Part of a small language model's weights: LayerNorm before each block, attention and MLP in parallel.
MLP neurons of a small language model. Each row is named by its layer, matrix (up: input weights) and neuron, and shows model dimensions 64-127. Each number is 128 + 32 x the weight over its row's rms, rounded and kept within 0 to 255.
Before each neuron's rows, "fires on" lists the tokens most often at its 100 highest values on Wikipedia text that the model never trained on. A number after a token or word is its count.

fires on: " (" 18, " a" 13, "m" 10, " my" 7, " \"" 6
L7.up478 [111 130  99 101 111 186  91 136  90 146 135  76 125  73 107  97  70  80 117  90 153 132 121 167  79 138 154 175 190 131 158 113 185  91 124 126 103 174 143 103 121 131 119 190  92  91 119  86 144 168  74  91 200 212 143 127 204 181 142 157 118 139 130 177]

fires on: " had" 24, " reg" 10, " having" 7, " hold" 6, " t" 6
L2.up21 [114 143 128 185 119 116 103 101 151 154 151 101 135 143 123 137  57 129 156 202 102 116 124 118 120 132  90 113 133 150 213 119 139 133 102 103  97 105 117 126  93  92 145 138 159 150  83 113  98 119  84 168 156 108  67 166 169 120  65 217 143 144 166 124]

fires on: "n" 22, " |" 17, "ed" 10, "ain" 5
L7.up353 [ 99 121 167 199  96 103 153 160 106 129 122  85  94 127 109 125 154  73 143 148 129  89 126 145 162 120  94 131 146 122  94 116  91 106 132 128 147 203 161 132 165 122 105 145  74 123 139 140  84 124 188 197 131 129 157 100 146  90 168 124 116 123  88 106]

fires on: " he" 26, "-" 14, " Clay" 7, " they" 6, " out" 4
L2.up340 [122 154  72 132 166 125 173  59 127 119 151 141  80 103  85 143 114 104 128 101 184 114  94 119 106 149 146 133 107 141  91 141 158 135  99  81 120 112 171 116 200  92 111  80 116 114 104 189 121 124 155  99  58 136 139 118  68 110 120 149 153 112 116 144]

fires on: " one" 28, "ow" 18, "fo" 9, " there" 7, "ree" 6, "side" 6
L2.up644 [143 154 143 114  99  84 129 118 134 133  83 109 101 184 115 126  89 122 153 112 130  91 135 135 114  90 134  86 134 116 142 122 140 134 121 127 118  98 113 139 156  78 172 129 102 119 151 105 133 149 125 105 160 131 117 213 130 133 144 118 205 180 120 131]

fires on: " [" 14, " metal" 9, " sound" 9, " \"" 9, " rail" 7, " wave" 7
L2.up607 [125  79 139 171 103 107 119 123  98  69 126 128  87 173 177 104 105 184 177 115 153  88 128 136 160 126 195 154 142  87 171 162 173  89 176 140  76 147 154  47  69  96  70 125 124  99 149 103 109 128 137 188 117 120 141 126 193 137 121 147 123 141  92  99]

fires on: "000" 22, "ud" 11, "ars" 6, " tie" 5, "olog" 5, " line" 5
L2.up128 [221 185 127 123 150 102 141 120 164 146 154 164 105 228 176 137 114 120 140 119 156 110 129 200 129 106 168 147 135 154 138 140 133 154 125 133  69 156 160 159 179 158 162 152 116 148 154 126 139 162 132 111 159 134 129 136 105  91 207 118 141 158 149 141]

fires on: " Al" 45, "Ne" 6, " al" 5, " fire" 4
L2.up487 [ 89 147 145 105 193 124 136 102 112 144 105  98  57 122 135 107 108  93 110 126  68  87 113 107 103 120 152 155 119 151 116 147 140 128 120  89 113 165 204 112 100  56 155 132  77  96 132 133 141 129 118 115 116 150 115 134 160  60 152 142 187 154 125 119]

fires on: " them" 33, " However" 21, " however" 10, " position" 6, " set" 6
L2.up762 [172  97 156 156 105 164 161 115 157 142 145 107  88 145 113 107 109 103 157 134 110 110 135 126 103 142 153 207 168 162  98 153 119 103 167  98 143  34 127 138 127  98 137  88 121 110 112 141 105 103 101  76  97 173 152  94 165 131 106 155 141 133 168 120]

fires on: " a" 24, "n" 18, "0" 11, "4" 7, " is" 4, " and" 4
L2.up98 [116  73 172 131 179  81 123 119 113 170  68 115  71 132 194 151 115  96 172 169 110  90 136 151 117 127 139 123 104  77 215 126 199  79 142  94 182 151 109 114 148  52  91  97 141 111 133 144  94 179 105 136 162 134 173 165 170 109 116 129 155  93 128  88]

fires on: " high" 29, " home" 11, "son" 10, "ks" 7, "ual" 7
L2.up221 [147 101 139 160  52  82 153 137 114 134 106 165 127 151 147  98 134  86 159 115 162 114 112 108 113  94 155  94 154 139 166  99 188 118  53 146 149 129 124 140 160 117 129 156 125  36 166 138 116 140 137  81 154 156 119 175  57 105 153 130 137 160 117 123]

fires on: "-" 33, " con" 9, " le" 8, "|" 6, "=" 5
L7.up310 [131 153  90  98 135  99  81 116 101 127 123  96 124 106 107  99 173 167 149  84 128 167 144  97 126  70 209 108  90 115 130 150  90 142 147 115 140 109 172  82 165 155  82  74 113  92 100 105  78  89 112  69 130 138  82 119 133 208 179 139 138  86  98 125]

fires on: " \"" 22, " 5" 18, " 2" 7, " 19" 6, " 9" 5, " 16" 4
L3.up684 [134 110 109  91 111  75 112 122  98 141 141  76 106 116 119 126  64 113 118  83 142 131 135 118 132 132 117 126 111 114 166 160  98 117 176  87 116 128 146  91 113 188  81 106 143 142  97 126 135 147 204 136 172 105 138  26 124 125 130 125 125 129  84 131]

fires on: "na" 46, "hes" 9, "tes" 6, "tle" 5, " ren" 4
L2.up564 [111  83 104 141 136 163 147 104 130 152 112 101 158 126 142  90 123  79 161 112 124 129 149 133 160 164 133 172 113 154 175 124 149  89 111 122 133 172  97 160  56  85 108 115 173  81  89 105  85 123 159 155 150  90 129 117 141 138 128 155 154 107 188 137]

fires on: " Total" 28, " population" 9, " bon" 8, " hours" 6
L2.up141 [161 147  67  89 126 161 109 113 140 155 131 117 125 114  76 184 104 143 128 125 111  78 134 141 135 100 137  76 137 136 114 127 121 134  59  97  55  61 100 155 127 161 134 114 125 100 124 119 132 118 184 115 128  85 136 181 151 144 182 119 167 127 124 117]

fires on: " years" 22, " m" 16, " year" 12, "'" 8, " k" 6
L2.up464 [105 105 119 134 136  66 151 111 109 163 106 173  79 140  75  88  55  82 162 140 117 118 151 110 113 183 141 148  84 125  88 109 102 120  97 162 129 138 152 139 139 120 182 155  90  98  99 114 127 139 145 177 105 154 169 138  83 159 152 155 178 111 107  52]

fires on: ":" 41, "'" 6, "!" 5, " role" 4, " title" 4, "—" 4
L2.up405 [112 124 177 102 149 135 137 147 124  99 198  83 140 178 174  98 134 147 113 121 156 147 110 111 103  95 170 163 172 139 174 108 185  84 154 121 102 168 132 127 104 171 148  76 156 188  78  86 141 163 142  99 183 103  92  55 159 150 139 187 143 143 132 121]

fires on: "d" 32, "ed" 17, "tt" 8, "ing" 8
L7.up398 [113  60 133 118 109 171 138  60 114 133 132 144 154 101  89 110 101 137 197 107 142  86 130 126  52 118 119 105 160 156 223 106 140  76 125  79 215 132 126 149 113 118 119  80  85 170 162 124 143 137 120 131 122 157 134 138 115 151 132 189 111 130 110 149]

fires on: "{" 36, "–" 12, " to" 10, "," 9, " more" 7
L3.up433 [115 154 120 169 120 122 155 109 105 102 138 167  99  62  77 139 133 122 172  74 113 109 142  76 152 153  90 110 126 135 164 134 120 109 110 122  79  83 157 103 118 113 133 103  83 171  55 140 155 174 170 127  98 158 197 144 139 119 160 181  93 103  90  86]

fires on: " members" 14, "or" 13, "s" 11, " son" 7, "ions" 6, "ives" 6
L2.up178 [118 134 157 177  96  45 118 119  82 123 166  82 122 100 108 111 193  97 122  86 105  78 125 132 169 155 143 186 126 124 194 118 102  88 107 126 122 173 151  89 118 173  99 169 134  62 183  93 135 150 111 157 227 116  75 176 142 155 109 188 161 110 104 159]

fires on: "." 28, " its" 12, " became" 6, " Netherlands" 4
L3.up171 [123  99 110 144  42 140 186 186  72 169 139  77  91 147 122  97  90  85 171 143 150 140 185 136 177 143  78 118 151 101  65 174 149 118 139  93 134 113 126 173 122 153  72 131 104  94 136  65 156 169  93 166 121  98  89  61 100 113 141 171 131  69  93 106]

fires on: "ass" 20, " though" 8, "yr" 8, " mat" 7, " sat" 7, " Lor" 6
L2.up363 [182 124 103 153 132 161 142 141 124  60 164 123 176 104 138 157 103 126 156 161  60 128 104 177 141 143 120 108 204 123 128  74  96 168 130 102 118 111  66 158 129 148 129  86  70 151 135  94 123 147  72 173  94 116 143  87 135 117 128 163  52 103 119 164]

fires on: "." 20, "ly" 15, "ö" 7, "c" 6, "ali" 4, "ist" 4
L2.up47 [123 134  82 157 136 161 120 158 121  88 152  85 121 102 116 113 140 119 125 186 130  73 151 128  70  94 157 106 160 127  75 129 183 152 192 108 115  96 122  92 150 107  72 111 133 119 169 130  98 188 124 118 106  64 129 168 135 103 108 148 103 121  69 157]

fires on: " |" 25, "n" 23, ":" 9, "km" 7, " (" 5
L7.up22 [115 127 114 183  60 131 107 144  71 115 181 141 133 107 133 136 146 129 117  93 123  71 158 102  95 125 112 121 133 122 102  67 115  96 158 132  85 179 181 141 142 207  59 155 100 115 118 100 114 132 127 141 122 158 150 158 144 134 176 147 183 162 130  83]

fires on: " the" 23, " ins" 15, " a" 11, " |" 11, " can" 11
L7.up391 [117 103 119 133  83 182 181  33  96 103 138 129 129 122  82 116 176  80 138 115 163 104 144  70 124 107 139  55  61 120 170 124 119 105  87 109 115 132 124  95  84 121 170 119 102 115  90 145 139 122 125 133 184 121 167  98 175 188 126 158 171 130 129 117]

fires on: "." 69, "," 18, "ator" 5
L3.up698 [103 133 156 133 156 102 146 112 144 105 157  96  98  83  94 107  80 119 226 107 133 121 188 109 129 151  83 135 196  99  91 175 198 162 116 120 142 119 151 119 153  73 126 108 104 165 130 118 128 104 114 109 166 145 118 151 149 116  59 142 119  47  90 123]

fires on: " /" 24, "in" 13, "like" 6, "han" 4, " and" 4, " two" 4
L2.up224 [128 147 123 148 152 156 119  51  89 130  25 124 145 182 117 126 119 122 147 190 168 163 101 116  98 135 112 140  98 160 184 110 129 107 205 151 146 200 149 105 179  91 131 145  89 129  86 136 128  99  54 146  57 148 159 149 123 119 102 147 121 132 116 118]

fires on: "′" 27, "tha" 9, " of" 9, "uke" 7, "est" 6, " •" 6
L2.up282 [118 109  97 168  69 192 120 123 102 150 166 139 170 153 114 101 119  76 103 140 139 148  92 167  95 101 102 121 182 186  99 111  89 121 104  51 121 117 160  91 166 169 119 142  87 173  97  86 141 157 141  96 131 172  98  58 145 153 128 112 108 151 135 143]

fires on: "M" 25, "'" 17, " School" 9, " Records" 6, "yle" 5, " Center" 5
L2.up727 [131 164 154 174 148 161 110 111 135  95 125 131 106 155 164 105 142 118 106 103 168 113 139  92 106  97  87 169 113 105 117 111 196 131 210  96 102  90 200 147 113  77 101  94 158  94 108 170 159 137 118  60 151  93  98 121 135  89 113 141 144 132 131 124]

fires on: " name" 20, " son" 13, " seasons" 8, " first" 6, " history" 5
L2.up479 [116 141 133  92  96 105 133 116 103  76 182 105 127  46 133 115  90  99  75  63 132 167  88 121 131  99 133 164 158 145 118 152  90  71 188 149 115 124 212  79 166 136 208 116  96 155 163 121 139  95 150  84 162 125 123 129 157 132 130 121 169 148  95 146]

fires on: "," 52, "-" 13, " career" 7, "P" 5, "T" 4
L3.up491 [125  95  80  93 119 137 148 169  92 137 154 164 183 137 204  94 134 127 127 102 149 122 141 152  87  84 178  86  96 168 199 128 135 136 113 102 158 173 140  72 144 120 119  96 113  99 182 111 107 110  69 170 148 117 100 153 174 141 114 148  63 126 131 130]

fires on: "." 76, " ." 16
L7.up105 [143 120 131 102 132 127 145  75 102  80 132 163 193 133 129  58 125 128 184 169 169 154 155 111 123  84 160 130 101 133 159 137  91  95 143 160 113 131 139 103  90 155 132 142  99 169  50  91  91  73 106  82 162 184 146  95 159 158 193 152 144 116 108 136]

fires on: "," 27, "r" 12, "pr" 11, "act" 11, "com" 7
L2.up28 [115 129 125 131 112 138 150 105  93 124 226 115 112 107 127  99 148 119 166  82 124 174 142 147 149 110 103 118 145 169 113 165 154 142 149 114 100  65 130 187 135 148 145  86  53 127  76 103  83 117  99  94 155 145 135 129 104  71 135 129 135 128 121 149]

fires on: " sp" 20, "sp" 8, " Country" 6, " Mari" 6, " No" 5, " Under" 5
L2.up448 [ 95 134 113 144  55 132 132  78 173 178 114 113 143  86 138  59 122  86 135 113 186 103 148 148 122 149  72 156 177 126 168 162 126 173 102 166 125  93 172 124  96 124 128 127 102 138  74 148 181  96 103  98 169 225 127 129 132 105 117 184 101 161 119 153]

fires on: " but" 26, " 12" 8, "With" 6, "ass" 5, " 5" 5, " 8" 4
L3.up185 [111 174 103 157  86 153 101 132  67 190 128 180 145 177 101  98  71 127 211 197 108 102 141 137  96 111 117 147 120 146 140 147 112 119 157 143 148 144 153  75 134 118 116  59 140 133 157 178 182 125 127 150  79 123  92  82 130  81  95 208 124 163 126 106]

fires on: "." 31, "=" 11, " Ma" 8, "V" 6
L2.up406 [103 121 128 169 117 151 156 150 181 172 121  83 153 186  98  83  85  72 158 144 141  86 163  96  98 149 143 151  84 179 116 165 107 144 121 132 127  71 178 145  79  76 122 105  55 107 144 171 165 159 141 102 129  90  90 150 155  76 124 152 166 144 131 135]

fires on: " G" 15, "g" 13, " Lin" 11, " N" 8, " Chinese" 5
L7.up721 [114  61 113 143 158  87 141 108  89 107 103  77 106 122 117 102 140 112 135 146 145 124 175  80  94  99 174  72 113 160 135 127 186 103 107 159 142 150 126 131  99 140 179  81 129  86 134  87  79 113  84 137 143 166  94 150 133 160 105 133 107 117 136 135]

fires on: " of" 35, "or" 6, "ach" 4, "Other" 4, "al" 4
L3.up223 [115 139  94 128  85 138 102 117 127 166 150  77 133  57 112  67 133  79  88 159 201 115 129 143 153 124 163 123 169 157 162 117 138 107 176 111  94 125 130 125 145 172 170 167 127  66 124  46 130 140 109 185 130 149 146 143 131 154 154 153  66 124 135 135]

fires on: " as" 30, "ing" 6, " he" 6, " des" 5, "de" 4, " than" 4
L7.up306 [100 103 127 134 138 142 101  62 123 116 151 183 168 150 123 161  85  92 124 164 116 157 193 142 146 148 154 192 137 145 119 112  64 107 150  78 168 187 125 105 123 129 129 146 152 103 157 150 100  97 133 164 145 165 121  69 152 195 154 120  69 146  71 173]

fires on: " It" 22, ":" 19, "gu" 17, " which" 10, "ing" 5, " it" 5
L7.up44 [ 97  54 200 151  73 115 132  98 153 149 157 158 165 112 133 125 147 160 143 190 129 147 104 107 142  99 184 118  86 162 187  93 101 120 123  86 156 151 121 144 123 123 169 131  79  90 144 144 117 147 184  45 154 121 120  94 161 198 170 150 146  75 106 173]

fires on: " Al" 43, "SA" 11, "NC" 5, "U" 5, " Cy" 4
L2.up9 [110 132 140 170 158  93 116 136 140  87 123 100 113 149 148  92 122  80 136 125  87  75  96 137 103 104 116 138 127 148 168 121 148 107 156  93 161  85 228 144 115  92 112 103 119 130 110 180 165 114 135  94 123 136  77 134 171 115 137 120 165  92 155 183]

fires on: " |" 48, "pro" 8, "Pre" 5, "Rep" 5, "re" 4
L3.up24 [125  99  86 110 156  94 121 121  38 129  86  65  54 130  53 145 158 105 142 194 118 121 140 152 135 176 134  91 138 105 177 134 142  89 158  91  95 155 200 113 154 118 140 169  83 149  90 112  99 127 100 116 138 181 126 119 163 123 102 131 102  93 138 104]

fires on: " well" 32, " former" 12, "ald" 10, "18" 9, " between" 6
L2.up39 [169  96 123 147 149 165 119 133 134 135 145 131 181 127 118 115  76 106 166 116  57 135 164 153 115 164 169 147  93  95 137 110  87 143 106  71 105 114 146 143 156 152 141 159  88 100 158  81  93 132 135  89 139 149 138  56  99  93 159 139 134 120  91 148]

fires on: "=" 30, " Av" 11, "vi" 11, " er" 7, " Gl" 5
L2.up413 [ 82 167 113 196 123 141 136 115 133 138 146  77 145 116 127  89 111 128 161 104 147  76 109 154  99  72  73 109 123 194 111 105  96  73 138 124 117 111 146 115 105 122  59 102 105 131  89 175 160 127  73 100  83  82 166 131 135  78 143 124 134 134 152 112]

fires on: " of" 23, "tt" 19, " =" 19, "\n\n" 6, "," 5, " Sir" 5
L3.up288 [106 122 125 144 165 135 191 123 154 128 154 119 170 161  80 108 122  89 156  78 164 143 162 103 116 136  84 110 120 140 185  96 162 104 146 134 119 164 118 144 191 157 106  90  77  88  95 140 108 128 129 115 109 118 203  59 163 106 107 151  34 106 157 130]

fires on: "," 27, "'" 9, "\n" 9, ")" 8, "i" 4, " league" 4
L7.up161 [130  80 160 117 139 118 196 165  92  69 135 103 175 105 152 102 126 134 117 202 151 130 150 127 139 111 100  94 177 135 141 129 213 122 112 123 175 139 120 114  92 105 120 117 104 171 130 123 109  54 152  79 126 143 159  79 134 196 159 140 195 132 158 124]

fires on: " of" 40, " on" 18, " there" 11, " among" 6, "'" 5, " following" 5
L2.up672 [ 98  44 105  73 113 164 121  72 127 113 168 169 105 139 160  96  74  81 135 130  55 114 114 137 151 142  96 156 131  47 121 114  67 128 137  79  86 112 148  48 173 146 111 105  86  95 141  77 136 136 133 169 132 124 175 114 134 126 172 134 130 146  96 113]

fires on: " any" 20, "pl" 12, "ap" 9, "ight" 7, "N" 7
L3.up97 [121 155 118 169  55 129 164 155 164 103 149 164  70 101 113 135 116  78 114 151 173 114 146 140 124 165  20 113 164 105 123 112  59  67 134 135 136 122 116 112 133 142 139 106 121 160  67 131  43 179 143  70 100 179 155 108  95  62 137 103 153 101 163 162]

fires on: "d" 24, "\"" 22, " 0" 14, " said" 12, " 1" 7
L2.up305 [118 102 161 123 129 135 131  68  96 108 121 121 101 110 162 132 135 141 161 141 155  85 131 161 140 108 116 113  79  63 116 130 115 145 141  95  99 121 142 118  74 111  65  51  62 148  87 150  36  59 143 112 133 242 130  72 147 118 145 106 152 139 164  89]

fires on: " well" 37, " lost" 8, "'" 8, " on" 4, " given" 4
L3.up525 [107 122 125 126 120  99 190 104 137 153 120 156  54 188 113 147  60 129 135 153  71  95 172 127 128  93  94 160 147 101 141  96 141 160 142  69 143 106 126 122 146  88 107 102 148 105 117 190  88 121 117 102 120 126 146 120 118 131 191 114 142 149  96 154]

fires on: "6" 30, "in" 10, "8" 8, "4" 8, "7" 6, "t" 5
L3.up39 [113  44 144  95 166 111 119 103  97 120 152 105 122 193 126 127 118 106 133 125 157 189 180 141 123 189 110 113 100  88 120 107 115  97 165 139 135 100 120 106 120 165 100 142  92 117 124 101  68 144 160  84 137 173 183 117 119 144 143 166 188  92 164 103]

fires on: " (" 36, "-" 16, " their" 14, " |" 10, " have" 8, " its" 5
L3.up726 [117 136  86 150 157 118 219  75  77  87 145  65  97 114 136  88 167  51 155 107  90 108 163  71 101 130  82 133 114  79 181 141 124  62 142 132 135 105 142 123 119 167 119  90 129 158  92  67 151  74 151 161 172 108 124 134 142 108 129 126 118 128 111 137]

fires on: "ng" 36, "d" 13, "ing" 7, "ee" 5, "ima" 5, "ou" 4
L2.up89 [121  98 131 158 107 154 122 187 139 142 100 114 125 114 187  98  95 152 123 144 146  92 103 101  92  89  85 145 205 134  76 127 133 147 129 110  47 139 130 122 140 153 148 100  77 108 144 155 121  99 106 130 139  99  80 124 200 108 140 184 122 147 158 189]

fires on: "ta" 14, " Ta" 10, "ipa" 8, "ba" 7, "eg" 7, ";" 7
L7.up762 [ 97 118  73 178  77 103 104 121  89 147 139 132  92 125 134 117 175 129 103  96  91 146 107 120 131 154 155  81 123 119  86 102  94  75 119 106 129 114 183 146 113 121 148 175 139 110 188 106  88  98 175 123 110 132 106  70 110 115 113 172 102 168  81 153]

fires on: " head" 21, "th" 21, "ign" 19, " did" 17, "ree" 4
L2.up617 [152 103 156 147 109 100 143 123  99 126 130 127 138 112 143 115  74 125 166 129 105 111 128 125  96 101 136 152 124 116 136 121 123 143 160 148 202  76 110 121 150 109 145 126  52  79 152 131 129 137 109 105 106 140 148 134 125 135  93 136 174 181 109 132]

fires on: " long" 22, " short" 17, " police" 8, " Sl" 6
L2.up700 [ 98 174 124 121 126 134 160  97  95 139 124 111 109 128  77 129 127  90 172 107  96  86 102 126 121 102 177 133 154 111 146 127  85 186 147 125 120 141 169  86 111 140  99  99 116 109 115  89  94 162 170 117 163 130 129  90 133 111 137 100 181 119 115  97]

fires on: " through" 32, " During" 9, " match" 7, " longer" 5, " license" 5, " where" 5
L2.up490 [199 110 118 151 111 188 124 114 135 128 147 175 136 143 204 167  96 148 179 162  91 107  75 164 106 107  84 152 154 126  77 131 115 120 116  89  89  98 137 129 151 132 153 128  80 112 137 136 101 113 123 122 106 140 152 111 117 151 143 118 118 110 137 136]

fires on: "s" 50, " on" 16, " On" 5, "ar" 4, "en" 4, " during" 4
L3.up338 [122  85 148 148 168 101 125  89  79 113 135 123 137 105 107  99 124  98 152 155  90 129 162 130 104 108 191 205 108 105 178 129 104  60  96 158 158 196 101 113  94 108 155 127 166 101 106 124 122  66 101 123  57 181 152 168 110  82 119 125 118 128 160  88]

fires on: " E" 14, " Ti" 13, " Pan" 12, " Mac" 5, " Mc" 5, " Pen" 5
L3.up679 [121 132 133 168 163 166 157 101 136  89 118 114 132 172  88 115 159 124 150 132  65 129 146 102 100 136  87 103 141  52 163 160 183 184 117 119 163  82 161 142 104  72 169 120 133 114 147 173  88  70 147 123 108 144 155 167 155 153  83 165 159 111 103  56]

fires on: " such" 23, "D" 15, " following" 14, " specific" 6
L3.up697 [ 86 167 133 116  97 122 180 125  78 150 141  92  88 136  91  51 145 147 185 111 158 128 119 153 179 153 120 133 132 168 154 184 105 128 161 165  95 107 158 143 135 101  90 143  96  42 158  64 134 139 139 181 139 189 112 152 131 108 170 177 144 127 115  92]

fires on: " of" 19, " to" 19, "D" 6, " Eg" 5, " pet" 4, "ex" 4
L3.up382 [121  95  90 118 112 119 204 104 130 122 174  56 129 110  84 112 112 113 151 108 114 125 136  98 148  69 137  97 103 172 150 101 115 177 192 181 126 147 185 196  87  90  98 120 102 103  99  73 154  86 114 156 133 197 140 133 224 156 119 177 134 175 100  41]

fires on: "-" 94, "–" 6
L2.up442 [ 96 119 109 186  90  81 156  99  96  60 139 127  96  97 169 104 167 124 148 148 126 132 149  99  99 112 147 189 104  92 189 164 143 101 120 121 163 113 155  69 139 121  87 111 103 152 119 146  32  55  94 104 134 158 154 130 196 117 112 127 179 102  94  89]

fires on: " States" 30, " Japanese" 11, "|" 10, " American" 6, "an" 6
L7.up597 [123 100 142 164 103  63  87 152 126  75 116 157 133 132 131  91 167  92 192 115 135 164 114 148  76 154  54 137 200 121 103 173 165 126 112 121 114 143 127 102 113  74 121 168 122 128  92 117  96 126 136 162 128 133 174  79 115 120 140 108  78 105 179 117]

fires on: " became" 15, " including" 10, " become" 8, " called" 7, " becomes" 6, " served" 5
L3.up300 [115 152 105 133 133 144 154  71  58 198 113 111 117 193  87 126 142  78 170 159 139 171 145 167 120 141  84  87 139 166 131 122 129 172 180  99  75 142 145 157 124 122 186 118 131 133 173 133 112 140  91  54 101 195 132 168 208  86  83 128 165 124 121 135]

fires on: "." 30, "ed" 12, ":" 10, " Released" 8, "lad" 4, " Cr" 4
L3.up602 [119 131 121 167 127 160 107 131 120 107  96 167  94 125 140  59 167 121 149 105 131  78 107 113 126  92 126 170 135 164 141 170 214 142 137 130 128  85 149 156  90 170 157  89  49 136  88 112 176  31 143 155 156 158 112 159 167 114 140 181 137 113 143 145]

fires on: "ford" 18, "is" 16, " piano" 10, "istics" 6, "′" 4
L2.up718 [138 117 158 142 129 101 138 189 126  68 108 110 130 148 100  88  67 109 103 123 152 147  81  98 123  93  71  90 121 135 149  85 121 105 181  86 122 137 112 115 140 161  99 104 150 118 142 103 137 139 113 131 170 138 145 108 105 147 154 144 176 150 155 115]

fires on: " t" 18, " V" 15, " g" 7, "S" 6, " s" 6
L7.up157 [124 111 108 117 137 166 162  84 136 150 147  89  88 171  82 130 132 111 161 124 120  74  94 143 134 106 162 121 134 124 126  89 145 117 138  79  72  82 122 105 118 133 136 144 129 123 111 153  97 103 134 119 119 108 109 142 152 114  99 135  88 136  97 152]

fires on: "O" 22, "k" 11, " sub" 8, " se" 6, "In" 6
L2.up265 [140 102 112 114 164 137 122 139 103  97 112  96 122 138  93 127 109 104 134 134 159 120 181 113  95 125 100  96 126 136 105  62 130 150 129 124  96 123 104 138 106  78  71 146 129 128 162 151 146 144 122 144  48 125 133 115 147 111 153 140  85 125  69 142]

fires on: " and" 35, "," 17, "-" 5, "ind" 4, "nd" 4, " small" 4
L7.up10 [120 119  65 174 118 139 170  61 134 164 151 100 143 142 164 128 131 118 118 122  70 123 160  95  68 131 126  69 122 119 167  83 133  43 139 134 138 209 151 131 146 115 146 103 117 126 138 168  83 119 207 136 109 146 138 166 108 128 135 173  66 128  84 121]